config.toml
n_layer = 11
d_model = 384
n_head = 6
n_kv_head = 6
head_dim = 64
d_mlp = 1536
vocab_size = 16384
activation = "squared_relu"
norm = "rmsnorm"
norm_place = "pre"
norm_eps = 1e-05
positions = "rope"
rope_base = 10000.0
rope_fraction = 1.0
qk_norm = true
attn_scale = 0.151
bias = "none"
tie_embeddings = false
parallel_block = false
extras = ["capped logits"]
init = "normal"
init_std_qkv = 0.0208
init_std_o = 0.00444
init_std_up = 0.0208
init_std_down = 0.00222
optimizer = "muon_variant"
lr = 0.00226
lr_mult_o = 0.68
lr_mult_up = 1.1
lr_mult_down = 2.0
beta1 = 0.93
lr_head = 0.00722
warmup_steps = 51
schedule = "wsd"
decay_fraction = 1.0
decay_shape = "linear"
final_lr_fraction = 0.0
batch_tokens = 131072
seq_len = 2048
doc_mask = true
train_tokens = 464600000
steps = 3545
dataset = "wikipedia_en"
MLP neurons of a small language model. Each row is named by its layer, matrix (up: input weights) and neuron, and shows model dimensions 160-287. Each number is 128 + 24 x the weight over its row's rms, rounded and kept within 0 to 255.
After each neuron's rows, "fires on" lists the tokens most often at its 100 highest values on Wikipedia text that the model never trained on.

L2.up406 [153  77 137 130 119 126 102 133 126 182 134 129 168 141 113 116 135 120 148 128 119 120 156  75  74 134 142 186 150 127  78 110 129 119 111 126 123 116 144 138  88 122 132  83 118 100 108 137 109 153 119 137 136 126 105 129 107 106 139  89 116 153 148 151 129 108 131 140 149 109 143 163 119 157 108 102 121 157 152 171 153 101  89 116 137 106 150 110 149 108 118 136 119 174 112 122 117 116 142 131  91  67 138 161  99 126 152 136 158 168 178 144 144 132 168 116 100 161 128 114  97 156 168 146 120 127 116 110]
fires on: "is", "as", "aus", "'", "aug", "|---|---|---|---|---|---|---|"

L7.up179 [110 145 147 113 109 153 130 132 111  92 103 146 141 166 119 178 106 105 124 109 128 132 151 145 102 156 149 108 130 179  87 160 129 154 169 123 153 132 185 169 147  98 127 149 104 202 137 166 123 122 111 148 145 127 176 119  89 169 112  98 144 131 126 145 146 126  90 143 132 128 144 138 118 178 134  86  98 155 141 124 140  94 139 173 177 125 125 103 150  93 110 119 155  95 114 139 118 162 119  78 151 138 126 139 126 139 101 135 114 119 149 122 120 145 139  91 119 117 148 121 139  83 104  91 128 102 122 167]
fires on: " ", "| ", ".", "- ", "\n\n"

L2.up1023 [146 108 173 109 127 158 116 131 117 154 136 167  93 139 104 125 127 133 144 130 162 158 126 117 101 135 113 104 152 133  96  84 167 124 123 114 144 127  95 115 137 168 125 162  94 196 117 120 150 119 167 166 140  97 123 107 139 143 151 164 154 170 152 140  98 136 103  90  94 109 103 159 124 140 108 140 120 108 134  95 161 124 155 137 116 119 141  97 150 110 113 135 112 151 141 112 133 106 120 100 129 113 147 135  86 117 143 131 110 138 171 146 145 158  72 128 118  98 105 157 114 146 170 131 138 138 130 167]
fires on: ".", "en", "A", "ov", "ib", "ol"

L5.up995 [107  77 142 117 117 137 172 137 126  95 115 151 128 134 132 128 138  88 133 129 106 140 151 111 106 130 119 102 119 128 115 172 111 129 183 129 130 145 129 159 145 135 117 104  89 100 130  96 109 115 147 123 173 172 134  90 103 112 126 105 173 124 111 156 125  85 111 135 151 122 199 130 119 148 122  78 117 148 136 121 163 145  96 118 163 145 149  99 109 162 105 147 120 128 135 121 112 118  97 153 142 119  91 110 148 146 151 108 145 128 162 121 133 112 156  98 141 113 138  94 143 160 164 119 114 137 124  84]
fires on: "1", " ", "w", "2"

L5.up640 [106 103 142 101 121 125 143 158 121 165 144 139 142  69 148 143 147 142 143 152 126 139 132 119 143 149 108  89 152 115 124  95 120 130 137 154 124 116 182 113 118 125 113 122 122 142  99 129 126 146  93 139 113 129 131 129 133 122 121 147 130 163 135 188 119 103 149 128 143 125 151 153  87 123 148 129 131 128 156 122 156 127 130 141 109 148 114 111  90 154 100 144 132 149 121 125 134 153 105 100 178 141 114 143 137 158 139 117 143 111 140 105 133 154 118 134  94 156  91 105 125 123 148 110 117 144 119 101]
fires on: " and", ",", "ically"

L2.up622 [ 96 107 104 135 127  69 148 150 134 100 109 159 167 156 175 156 128 143 131 142 119 137 143 114 181 133 131 189 138 107 140 132 182 107 143 157 109 138 120 144 151 151 108 126 137 114  72 120 110 165 112 146 154 158 186 108 127 127 108  80 155 128 131 139 126 117 145 114 161 142 150 136  95 159 142 128 103 103 154  85 148 112 130 134 138 122 140  85 127 176 101 118 136 139 108 128 131 140 116  99 173 121 149 160 136 146 139 173 148 126 118 145 110  91 169 131 154 141 126 151 125 124  95 113 116 106 148 116]
fires on: " ", "ess"

L2.up1195 [133 124 122 146 150 116 151 149 130 157  87 161 154 114 150 172  84 151 223 140 119 131  89 117 140 136 106 190 156 125 142 157 145 121 149 166 133 108 146 151 106 140 102 135  70 186 115 112 126 138 113  98  94 136 118 118 132  87 152  94 111 151  95 109 113 145 122 119 128  83 135 183 149 177 112 196 153 132 122 111 107 135 135 124 101 142 102 112 132 130 110 166 110 129  93 131 136 111 144 151 136 155 106 121 106 149 146 145 110 128 115 142 122 118 101 103 131 125 128 170 128 128 130 134  99 149 200 129]
fires on: "===", " ===", " ====", "az", "-", "=="

L6.up610 [100 113 145 124 165 105 165 151 128 117 133 150 106  94 160 140 101 140 147 121  93 143 136 124 118 124  98 169 164 136 120 141 137 180  98 147 168 129 120 130 128 100 104 150 122 109 100 139 113  93  91 143 128 107 130 151 143 112 130 115 104 198 118  98 155 114 126 135 178 150 131  97 137 119 140 109 145 122 139  73 131 115 139 119 113 158 149 128 168 107 112 121 174 143 115 127 150 134 141 112 182  85 137 180 112 160  85 160 133 179 135 129 127 127 118 108 129 147 137 121 113  77 119 133 139 104 130 145]
fires on: ".", " |", "% |"

L6.up1252 [118  98 142  81 116 125 113 132 111 130 101 130 131 136 102 101 101 131 122 136 115  97 191 157 106 112 100 112 105 156 132 140 147  84  84 135 155 143 122 136 149 123 127 101 137 115 157 178 167 140 119 134 101 127 137 105 154 186 105  89 141 139  87 182 175 122 112 136 119  96 152 172 117 161 142  83 157 141 176 163 121 130 123 151 100 105 123 124 130 114 159 122 160 161 127  91 117 116 163 169 122  98 162 159 128 129  97 118 135 121 149 120 136 151 121 142 172 106 124 124 153 118 109 113 143 110 128 189]
fires on: "\n\n", "is", " con"

L6.up269 [118 125 129 169 157 124 168 102 126 138 119 115 147 109 103 116 126 184 127 133 117 139 192 130 142  70 115 141 113 128 146  95 142 137 160 123 175 105 109 123 109 147  98 103 105 142 126 140 146  83 112 140 141 139 110 110  88 114  91 141 138 113 108 134 127  94 143 196 122 130  96  78 146 100 117 131 161 106 131 150 143 110 126 116 136 194 175 125 116 120 155 120 185 168 145  98 143 104 138  98 153 115 116 159 136 126 121 114 135 140 141 165 150 150 101 170 128 122 128 151 152 138 177 114 146  86 146 157]
fires on: "0", "5", "6", "7", "3"

L6.up584 [111 165  93  85  81 128 147 151 163 115 137 120 103 111 161 140 123 152  77 119 130 123 167  92  97 135 124 127 126 125 122 146 135 141 155 143 152 162  97  77 112 165 121 115 110 137 111 106 161 124 150 130 155 102 164 134 125 107 126 193 191 118 115 129  92 140 147 134 113 144 155 138 119 126  82 131 110 158 139 122 103 123 146 172 110 136 134  87 143 102 145 140 153 125 180 146 112 151 166 136 157 116 111 143 134 131 118 102 108 129 152 134 151 113 154 149 143 107 110 135 142 131  79 139 119 147 102 120]
fires on: ", who", "'s", "0", ", a", "–"

L6.up194 [151  91 108 127 131  90 101 127 115 136 185 128  92 130 132 184  97 139 104 142 104 146 174 132 111 135 109 122 154 158 103 174 172 117  64 146  97 105 120 130  93  94 106 139 110 167 150 110 171 141 104 114 118 102 106 127 167 133 120 103 116 160 121 128 122 112 125 158 116  79 109 119  89 111 112 123 187 164 124 141 149 121 116 152 107 142 120  91 117 129 154 113 152 195 102 126 126 108 139 127 129  98 143 150 129 103 127 160 168 160 154 113 115 135 153 124 148 155  82 143 152 103 129 103 123 102 154 133]
fires on: "\n\n", "\n", "ign"

L7.up373 [ 93 140 136 169 141 132 138 116 155 124 128 153 101 103 126 125 144 124 113 148 141 133 103  91 147 123 135 167 178 112 137 118 143 160  67 152 142 118 166  96 139 143 127 127  94 123 119 137 104 118 136 154 125 149 145  89 136 101  94  91 150 167 145 154 129  94 145 181 133 154 102 164 118 119 138 146 128 173  87 119 157 155 175 128 102 132 143 109 137 115 128 128 165 102 112 123 123 107 117 112 114  92 141 129 144 155  90 131 108 104 153 112 115 142 141 151 138 108 133 122 107 115 124 142 156  62 139 113]
fires on: " to", ".", " by"

L5.up741 [161 108 151 160 152 139 100 146 135 153 127 150 124 111 172 166 115 145 112 154 105 133 123 118 141 174 126  99 182 139 136 121 167 146 108 103 115 101 129 127  98 137  89 133 144 127 132 128 180 110  99 126  96 127 104 127 102 110 145 105 130 133 130 110 169 120 147 138 128 129 120 143 141 147 119 139 119 164 119 119 118 135 148 123 118 108 101 121 105 144 140 163 135 133  87 119 140 133 109 137 154 168 139 182 120  99 121 167 122 190 111 114 156 124  48 164 118 140 161 183 136 117 155 124 103 142 126 143]
fires on: " and", "===", " ===", " (", " =="

L5.up767 [151 116 111 100 107 106 137 135 123 160 115 129 146 160 111 155  99 116 133 136 162 126 174 149 116 147 124 137 107 181 130 132 117 110 141 124 100  98 117 135 121  94 106 136 113  85 117 109 149  99 156 159 169 131 146 103 151 126 128  95 130 151 119 149 150 137 114 180 135 135 164 141 139 144 127 140 131 139 103 166 101 150 108 138 114 169  94 128 166 152 122 135 146 143 132 110  92  94 149 162 186  88 161 164 132 118 138 171 148 118 140 112 108 102 205 153 118 147 133 108  85 150 160 179 102 139 138 129]
fires on: "\n\n"

L5.up491 [191 117 120 134 124 154 104 116 154 114 179  98 125 112 153 115 152 109 127 162 132 148 106 105 104 127  48 101 100 144 135 143 154 122 128 115 140 136 110 124 162 137  95 116 105 124 110  79 114 123 137 142 139 157 120 116 145 137 146 100 145 177 128 108 116  75 160 166  97 153 188 150 144  85  88  96 125  89 178 146 109  96 132 130 112 107 122 103 123 114 148 153 163 115 146 117 136 157 117 106 146 152 125 152 130 124 139 132 119 141 144 150 136  93 108  94 114  69 134 115 121 138 114 111 162 105 116 136]
fires on: " (", "\n", " re", " under"

L7.up391 [ 81 104 163 149 134  85 141 121 148 169 104 156 132 106  87 124 125 167 135 133 122 130  99 127 142 123 113 112 159 156 154  61 183 127 124  99 120 160 149 137 134 110  98 136 132 134 131 166 179 144 142 120 131 119 150 122 128  99  96 126 116 126  89 109  74 111 112 142 123  94 125 146 143 156 105 160 176 121 137 140 138 113 119 107 140 137 156 139 127 135 113 136  95 129  97 122 113 137  62 124 111 141 139 119 114 113 177 146 142 144 110 130 142 151 124 112 135 152 104 164 148 121 129 146 167 119 103 153]
fires on: " on", " to", " for", " at", " on the", ","

L7.up305 [107 119 112 139 159 118 123 107 120 155 124  96 110 133 136 177 107 139 121 115 149  86 158 121 130 117 126 137 142 120 129 119 131 123 174 131  93  71 141 128 131 125 139 131 153 117 110 164 183 100 122 135 167 125 188 118 135 105 148 137 198 141 169 149 167 139 155 142 107 134 134 114 146 154 160  92 161 128 143 113 119 110 152  94 126 136 167 121 101 127 119 113 120 120  72 127 148 116 112 121 119  80 161 115 125 103 116 132 103 129 129 135 122 127  92 133 127 166  80  94 145 145 151  81 120 148 109 105]
fires on: ".", ","

L5.up846 [ 93 123  70 108 135 146 116 154 144 116  88 134 137 147 157 140 139 103 141 147 122 132  96 136 125 162 130 132 143 131 123 130 145 134 205 110 119 111 155 123 125 127 133 149 142 132 146 115 102  88 216 130 144 102 142 148 106 160 161 130 122 161 109 127 170 126 124 139  94 140 120 139 164 144  98 160 109 132 122 118 113  90 118  90  98 115 120 177 124 149 140  92 138 160 122 138 150 115 136 145 124 180 112 157 117 127  89 126 142 161 112 121 172 151 125 105 134 145 109 123 146 116 100 125 133 125 143 141]
fires on: " and", "ie", " or"

L5.up678 [114 138 123  90 132 157 139  93 142 135 109 128 111 143 114  88 112 169 118 149  93 120 135 133 117  96  91  98 112  96  98 164 124 142 132 166  99 119 104 128 156 149 130 131 103 101  73 111 122 140 132 151 143 118 110 125 154 125 175 110 125 118  71 143 120 110  98 132 111 148 142 137 170 117 157  96 176 128 142 152  91 121 140 185 149 189 128 157 124 146 148 107  87 145 128 114  78 134 120 162 138 135 100 150 118 119  69 113 152 134 124 137 119 125 123 132 138 159 156 129 153 127 145 130  86 136 137 122]
fires on: " C", " F", " K", " L", " N", " P"

L6.up858 [ 78 125 128  93 132 130 127 141 156 164 125 113 156  89 162 156 113 128 115 110 161 105 157 118 111 171 109 161 169 149 138 143 121 127 121 160 140 104 146 151 119 124 147 102 113 144  99  86 147 164  72 133 153 105 138 119 163 119 158 115  83 152 152 155 137 156 110 140 131 135 150 124  76 134  78 109 103 128 129 154 117 184 115 168 110 110 165 117  96 129 137 123 116 113  94 141 107 142  94 110 170 114 121 106 119  91  90  99 104 144 112 167 142 153 167 121 149 147 129 102  86 105 139 123 136 123 198 113]
fires on: " ", " of", "ig"

L5.up460 [148 111 131 106 130 163 156 108 136 173  97 172 108 121 123  65 111 103 141 153  93 105 139 129 191  77 120  87 141 119  83 119 138 146 135 156 126 135 106 160 161 145 123 122 167  87 102 133 148 155 145 124 116 126  65 142 137  70  87 151 132 154 134 135  98 140  91 141 148 148 141 120 151 117 140 116 185 139  83 117  93 136 109 140 144  72 146 125 133 104 119 121 186 138 167 148 162  88 142 135 158 102 133 128 151 146 152 123 156 102 148 126 135 100 152 133  77 171 126 119 154 140 132 116 148 122 147 122]
fires on: "k", "ch", "f", "z", "b", "th"

L7.up937 [156 107 176  74 118  82 136 136 140 160  94 147  98 122 150  94 105 100 115 147 148 126 141 131 142 133 146 137 111 156 134 106 173 123  70  99 139 135 100 103 162 119 117 133 114 164 169 106 159 153 118 144 118 131 131  90 103 133 141 139 169 110  91 122 106 128  84 122 108 152 165 122  86 151 170 111 103 147 112 140 146  95 170 148  99 129 120 118 155 160 138 161 125 154  82 102 168 121 154 108 140 101 111 146 149 116 154 162 128 138 159 145 125 128 127 139 127 166  96 122 133 142  80 111 127 133 112 123]
fires on: "\n\n", " (", " out", " sub", "-", " G"

L6.up1422 [137 105  99 133 127 111 130 132 118 129 136 151 138 139 139  89 104 107 100 132 131 139 121 119 105 128 103 149 139  92 138 108 119 116  64 167 175 144  96 133 151 165 130 104  96 114 130 103 132 102 125 146  96 115 104 102 173 105 120 176 155 160 143 138 147 114 150 101 142 129 123 111 116  78 100 100 151  87  91 143 118 106  82 101 125 142  99 119 147 122 118 106 128 144 107 119  66 108 130 131 147 103 123  98  79 132 107 138 141 150 148 133 160 158 109  92 106 169 119 114 140 140 114 116 107 118 158 150]
fires on: "===", " Sh", "al"

L5.up1320 [143 109 115 162 147 130 140 128 168  96 106 133 130 116 130 101 162 104 140 167 150 153 121 112 126 132 140 140 119 146  85 145 123 127 118 125 138  91 124 161 122 113 160 142  83 155 140 104 141  98 158 105  94 136 123 104  92 119 106 129 158  98 154 125 113  93 141 171 115 138 132 162 117 138 118 160 138 101 117 158 132 111 125 144 149 138 169 117  84 114 146 122 119 142  99 136 124  95 112 151 123 174 109  94 141 152 122 111 124  89 156 135 123  97 117 168 158 118 115 124 143 133  95 102 116 164 112 133]
fires on: "m", "r", "ar", "ol", "b", "ul"

L5.up879 [116 160 121 161  78 152 136 145 115 135 124 110 111 131 115  82  91 127 147 125 125 120 134 174 125 108  99 113  90 129 114 143 120 126 161  90 104 100 163 117 154 142 124 150 132 120 104  89 115 108  96  91 157 132 130 128 137  88 113 124 114 110 171 150  90 102 158  82 114 126 100 142 130 149 145 120 112  98 162 108 161 131  98 100 140 169 151 124 144 141 168 120 152 101 158  86 126 100 117 112 155 109 140 112 104 124 136  78 117 172 147 163 114 117 100 172 154 115 124 162 126 110 114 141 149 111 152 148]
fires on: "2", "1", "p", " she", "n", "id"

L7.up930 [ 68 125 113 126 138 105 113  82 144  77 108 117 145 129 149 155 110 168  97 139 122 142 134 177 131  96  82 123  76 122 159 123 160 107 168 128 188 163 123 184 145 155 123 186 115 104 119 136 128 146 134 126 118 147 100 122 152 165 125 154 198 136 166 137 139 110 119 128 147 146 105 115 158 136 116 113 177 116 134 133 112 105 139 102  85 114 140 142 163 157 125  99 141 141 115 105 129 123 131 138 150 152 157 155 150  90 117 120 153 119 104 143 156 171 120 132 142  89 131 147 116 107 120 138 156 105 137 104]
fires on: "6", "en", "ro", "5", "y", "et"

L6.up1054 [123  99 167 123 110 115 124  88 117 128 152 127 136 147 163 132 125 142 145  89 109 101 133 156 147 144 134 162 147 145  80 129 161 215 117 146 122 113  87 124 113 130 128 136 123 133 101 153 142  90 116 147 157 133 105 150 114 136 148 157 123 161 150 132 155 130  72 142 139 123 137 124 122 156 136 133 140 100 149 108  89 135 106 150 159 113 100 119 141 110 150 111 169 111 107  87 115 145 156 121  87 152 156 143 138 113 113 131 139 129 134 109 124 145 145 136 150 105 155 114 142  95 130 146 134 119 112 134]
fires on: "n", ".", "ort", "art", "re", "iv"

L6.up609 [127  75 159 153 133 135 110 139 110 155 158 127 179 139 116 140 128 173 162 120  90 117 189 117 124 141  91 141 126 122 140 149 116 137  70 139 139 121 129  99 142 147 149 109 111 125 122 130 158 117 117  88 161 121 146 111 123 116 143 145  83 138 172 142 139 105 130 130 148 168 125 111 110  83 107 135  87 152 127 112 125 169 129 132 102 135 166 128 118 138 159 132 135 131 126 165 116 116 131 135 157  86 125 102 136 121 183 108 111  98 123  91 148 120 118 156 100 131 146 128 114  88 162 167 142 117 147 120]
fires on: " of", "\n", " of the", " of ", " | "

L7.up161 [148 127 168 114 154  94 121 122  92 109 109 144 124 148 132 167 173 129 148 135 125 140 168 131 123 142 126 138 106 125 167  89 127 147 127 102 176 123 113 126 144 110  94 131 125 128 134  98 166 140 110 174  98 100 116 144 110 166 117 128 160 122 123 125 116 123 125  93 149 172 138 164 141 142 140 133 119 170  96 111 111 157  82 154 122 153 137 135 124 132 122 141 133 139 141 129  96 168 145 159 129 130  98 151 161 118 111 128 123 123 154 118  73 142 116 132 151 136  81 146  81 166 162 113 160 123 148 137]
fires on: " was", "s", " would", " went", "ers"

L5.up81 [108 125 184 131  98 118 139 113 138 121 108 158 146 145 129 149 163 130 133  64 136 100 153 130 134 135 119 167 134 128 121 102 143 187 119 130 135 129 181  90 164 105 146 137 134 120 133 144 118 136 127 145 116 127 167 126 141 111 134  80  61  98 156 155 108 115 112 146 142 172 133 176 116 111 136  97 124 160 146  97 132 150 133 105 144 144 145 113  92 151 138 148 180 142 114 151 122 127 115 133 118  99 134 126  80 117  99 130  98 112 119 137  81 139 145 178 167 155 112 119  91 163 140 130 194 117 158 127]
fires on: " of the", "z", "R", "-", " of", "P"

L5.up1341 [119  88 128 122 157 116 130 105 115 134 128 160 123 163  84  87 155 122 140 127 126 105 125 119 146 101 156 132 167 105 139  78 101 113 135 154 129 113 138 157 131 148 162 108  94 141 155 124 113 107  94 127 144 123 141 142 114 118 135 153 153 135 155 130 134 163 135 175 110 118 172 101  70 117 116  99 151 142 119 102 112 120  85 144 151  84 100 141 136 145 116  97 156 133 115 104 123 126  94 142 143 121 162 108 105 140 116 122 133 163 104  93 123 141  94  90 134 139 129 166 126 114 141  95 161 100 126  89]
fires on: ".", "al", " | ", " tr"

L5.up1213 [124 147 147  82 132 127 153 122 116 118 152  94 110 132 120 160 128 147 164 130 112 106 115  92  88  99 123 145 119  99 147 142 188 159  72 120 157 117 134 168 142 177 167 102 132 141 111 115 117 139 108 161 141  97 127  99 143 130 153  87 115 152 112 130 144  93 149 150 190 131 117 102 105 187 135 127 122 128 118  99 160 108 152 141 107 153 130 178  99  85 130 139 135 116 135 115 164 133 129 152 153 131 154 112 130 132 128 124 147 168  91 107  87 110 136 109 157  99 169 112  98  96  75 139 168  89 113 122]
fires on: " He", ".", " | .", "0"

L6.up623 [ 63 132 190 116 125 121 148 102 127 131 127 104 129 142 162 138  93 143 128 126 155  90 138 103 154 102 150 129 124 163 137 167 173 124 134 107 103 102 122 166 102 117 153 144  96 110 122 157 121 182  76 139 143 136 154 112 132 117 120 127 127 114 173 149 103 140 113 132 161 122 123 151  57 123 160 127  83 173 128  99 137 103 134 114 104  77 136 144 133 130 111 109 108 142  94 113  88 133 161 149 148 108 141 123 134 108 161 169 127 152 145  82 151 128 137 139 134 157 173 128 132 121 113 113 169 142 118  73]
fires on: "-", " ", " are", "-C", " R", " is"

L7.up340 [126 131 127 122 127  81 155 139 132 139  90 153 111  96 125 142 129 103 124 123 139 118 123 145 112 175 131 182  87 107 130 177 115 156 116 105 105 121 106 117 137  67 147 108 164 161 132 104 144 141 112 102 128 122 177 126 141 144 162 134 139 174 168 126 143 163 156 104 142 183  98 134 150 152 102 115  95 145  95 130 159 137 113 128 137 137  89 135 158 137 131 140 127 118  71 154 136 121  98  93 147  66 132  57 107 100  83 164 109 125 108  99  63 141 169  88 142 150 103 121 153 130 104  70 121 135 143 129]
fires on: ".", " | +", "-"

L5.up1147 [ 91  98 112 124 130 127 150 111 164 111 103  91 122  92  92 119 114 124 120 138 163 129 160 151 131 188 128 147  95  99  96 124 106 140 177  92 130 124 140  89 161 147 128 140 108 124 125 126 109 130 123  98 120 147 112 115 138 124  88  77 167 109 127 125 147 119 143 152 131 109 175 140 100  97 119 137 146 111 114  89 128 159  87 121 129 138 102 134  98 127 100 127 139  89 154 134 107 116 123 145 121 103  97 105  99 157 133 122 120 106 128 167 125 155 130 166 162 123 123 128 156 120 134  67 149 116 143 147]
fires on: "1", "2", " in "

L5.up304 [169 101 175  78 122 130 153 120 127 135 179 115  98 120 119 148 153 149 116 140 140 113  96  94  96 159 131 126 116 189 166 192 122 137 138 149 161 120 135 171 160 109 122 127 140  95 118 133 113 151 130 144 127 165 146 109 145 153 135 146 196 126 137 134 132 110 117 182 121 168 151 126 167 143 124 110 170 130 150 120 123 100  91 152 163 142 102 125 127 106 125 124 151 124  90  91 142 131 139  69 112 117  76 181 130 126 110 147 135 129 158 121 112 141 157 113 129 139 150 149 137 141 110 150 150 139 120 121]
fires on: "\n", ");", ";", "),", " ", " ("

L6.up1345 [136 150 159 120 160 120 122 115 102  97  74 184 135 134 144 141 128 126 151 125 169 128 150 105 116 149 138 160 159 103 117 112  99 153 123 139  98 100 143 149 134 128 129 145 116 148 102 156 174 141 112 154 139 142 165 137 131 139 145 155  83 157 158 145 125 119 120 107 120 145 144 116 174 173  94  90 123 120 128 128 132 157 159 155 116 139 140 157 124  92  84 154 139 118  87 118 162 106  97  86 153 105 107 148 126 134  99  94 143 169 158 126 120 142 140 145 104 150 106 164 161 110 133  91  83 119 145  90]
fires on: ".", " "

L7.up413 [113 118 119  99 179 128 157 169 104 102 114 131 108 131 147 162 112 107 122 122 137 111 141 156 128  64 119 109 129 123 132  59 128 149  94 127 145 154 119 118 157 128 114 119  90 158 113 162 110 143 117 126 138 134 151  89 124 149 114 120 101 171 136  89 171 151 160 112  87 138 104  93 154 135 120 124 119 139  99  93 121 119 126  92 170 179 137 101 149  92 126 109 171  90 112 105  87  98 105 115 144 107 102 110 155 148 120 123 107 113 139 157 128 146 105 103 155 140  89 132 126 130 103 177 133 149 131 103]
fires on: "."

L5.up1292 [128 133 158 158 133 119 119 139 155 134 124 106 175  72 153  99 163  94 139 147 164 123 114 168 164 125 149  79 134 135 115 162 114 150 121 139 120 105 109 141 139 110 134 158 125 157 117 188 141  80 164 101 162 103 102 106 135 147 100 100 158 134 135 133 118 117 148 148 113 138 130 123 135 171 107 146  79 165 141 114  90 137 142 162 122 121 169 135 102 139 110 152 137 154 153 113 136  94 136 148 105 150  40 106 167 157 146  66 110 121 132 143 173 106 138  73 134 151 158 141 103 104 172  84 108 154 154 106]
fires on: "l", "in", "r", "ol", "arl", "b"

L5.up763 [ 93 114 144 134 145 121 143 139 122 153 136 117 111 130 137 145 138 142  95 140 144  67  99  98  82 152 117 121 117 157 145 159 127 159 111 167 162  68 176 103 109 148 163 138 122 109 148 126 137 101 164  95  93 121 132  70 143 140 138 158 153 115 149 156 118 142 131 166  96 150 126 153 187 137 135 117 135 136 108 102 125  94 125 147  98 144 141 106 134 122 130 117 142 154 182 103 140 152 144 141 128  93 126 144 151  98 125 116  89 135 146 142 156 108 117 156 135 123 137 129 172 128 107 107  93 110 154 141]
fires on: "–", "et", "at", "ent", "it", "0"

L7.up306 [115 169 137  92 105 102 150 112 115 140 124 151 107 172  96 106 104 125 132 119 146 145 126 123 139 127 162 137 143  83 158 128 117  77 147  82  83 133 108 127 143 119 159 183  94 183 105 141 104  97 143 114 131 135 109 166 139 153 134 107 113 102 120 120 167 164 135  93 115 120 140 121 157 110 150 122 100 105  97 136 110 133 130 153  92 113 135 168 148 120 120 134 124 138 166 127 129 137 167 143 142 123  50 141 157 142 186 128 118 146 102 113 113 134 125 156 144 161 120  95 119 113 156  74 121 114 156 119]
fires on: "\n", " (", "\n\n"

L2.up597 [ 76 112 122  63  99 130 121 115 117 102 125 109 153  96 130 161 119 134 105 149 122 137 139 141 142 121 113 168 142 116 125 102 153 141 146 146 109  65 166 109 117 126 167 109 117 138 142 144 112 117 113 118 148 143 175 181  91  97  86 102  99 180 161 121 104 127 128 165 129 146 140 188  95 144 131 115 121 171 132 139  99 114 142 111 119 116  81 123 122 200 130 103 121 146 140 144 120 123 144 136 117 151 110  90 141 128 127 158 140 176 131 108 151 141 149 104 150 121  90 104 153 106 173 137 138  64 140 118]
fires on: ")", " and", "$", "="

L5.up815 [101 157 149 148 118 137  88 136 132 137 139  86  98 121 163 125 122 111 140 130 117 161 147 178 117 178 110 152 116 103 147  64 135 120 155 124  94 101  79 140 144  89 128 152 117 137 177 123 142 151 160 103 114 151 136 125 145 135 128 121 131  94 112 101 170 140 135 158 115 151  91 104 115 100 118 148 104 121  99 105 133 109 101 117 109  95  94 118 112 149 147 130 144 108 104 163 141 114 125 132 120 136 131 116 142 117 143 123 126 188  97 123 140 149 112 103 161 148 142 146 114 117 127  74 128 111 137 159]
fires on: " and", "-", "_", "/", " or", "{"

L2.up1163 [151 184 137 122 119 130 120 137 146  82 166 174 115 123 143  88 160 133 112 152 131 128 107  86 175 149 164 134 105  93 111 124 150 129 118 138 143 110 102 124 125 153 157 152 147 144 107  99 116 127 128 140  88 132 120 153 109  81 121 179 133 136 132 103 167 145 120  88 104 133 150 152 134 107 147  67  99 136 153 166 136 115 176  84 159 103  80 155 106 123 134 107 135 141 111 122 154 147 166 128 138 168  89 158 153 116 122 125 101 148 121 113 118 146 147 109 100 108 108 124 158  90 140 123 164 119 166 140]
fires on: ", the", "\n", ", ", ".", " ("

L2.up234 [ 92 152 135 105 134 111 131 128 111 136 124 148 122 149 137 137 121 155 167 128 158  74 169 149 160 129 147 138  90 127 123 133 124 140 154 122 125 137 155 129 164 130 100 134 129 113 124 137 114  99 143 162 150 136 134  88 103 141  86 118 148 133 106 144 143  81 151  61 145 143 134 146 118 155 155 158 146 104 135 122 155 123 135 116 153 117 158  61 156 119 169 159 113 166 106 140 110 102 119 127 140 164 124 140 122 115 128 128 167 154 147 147 136 126 170 132 152 143 105 153 126 156 160 112 121 126 114 114]
fires on: "-", " ", "5"

L5.up1171 [174 106 184  74  90 145 144 119 111 137 144 142  98 158 137 153 181 116 155 150  98 126 148 138 156 154 109 136 165 141 127 107 133 152 114 182 114 112 146 112 107 150  93 118  98 156 107  88 150 145 174 157 147 152 128 122 155 108 166 155 111 152 143 152 125 142 106 138 170 118 144 176 128 144 117  97 111 110 137 152 157 121 127 145 149 151 137 130 154 136 169 129 127 148 159 130 151 155 195 171 125 120 134 121 130 135 163 109 159 112 134 167 133 166 174 119  87 155 101 111 149 137 127 162 146 149 101 124]
fires on: "\n", " |", ")", " | ", ".", ","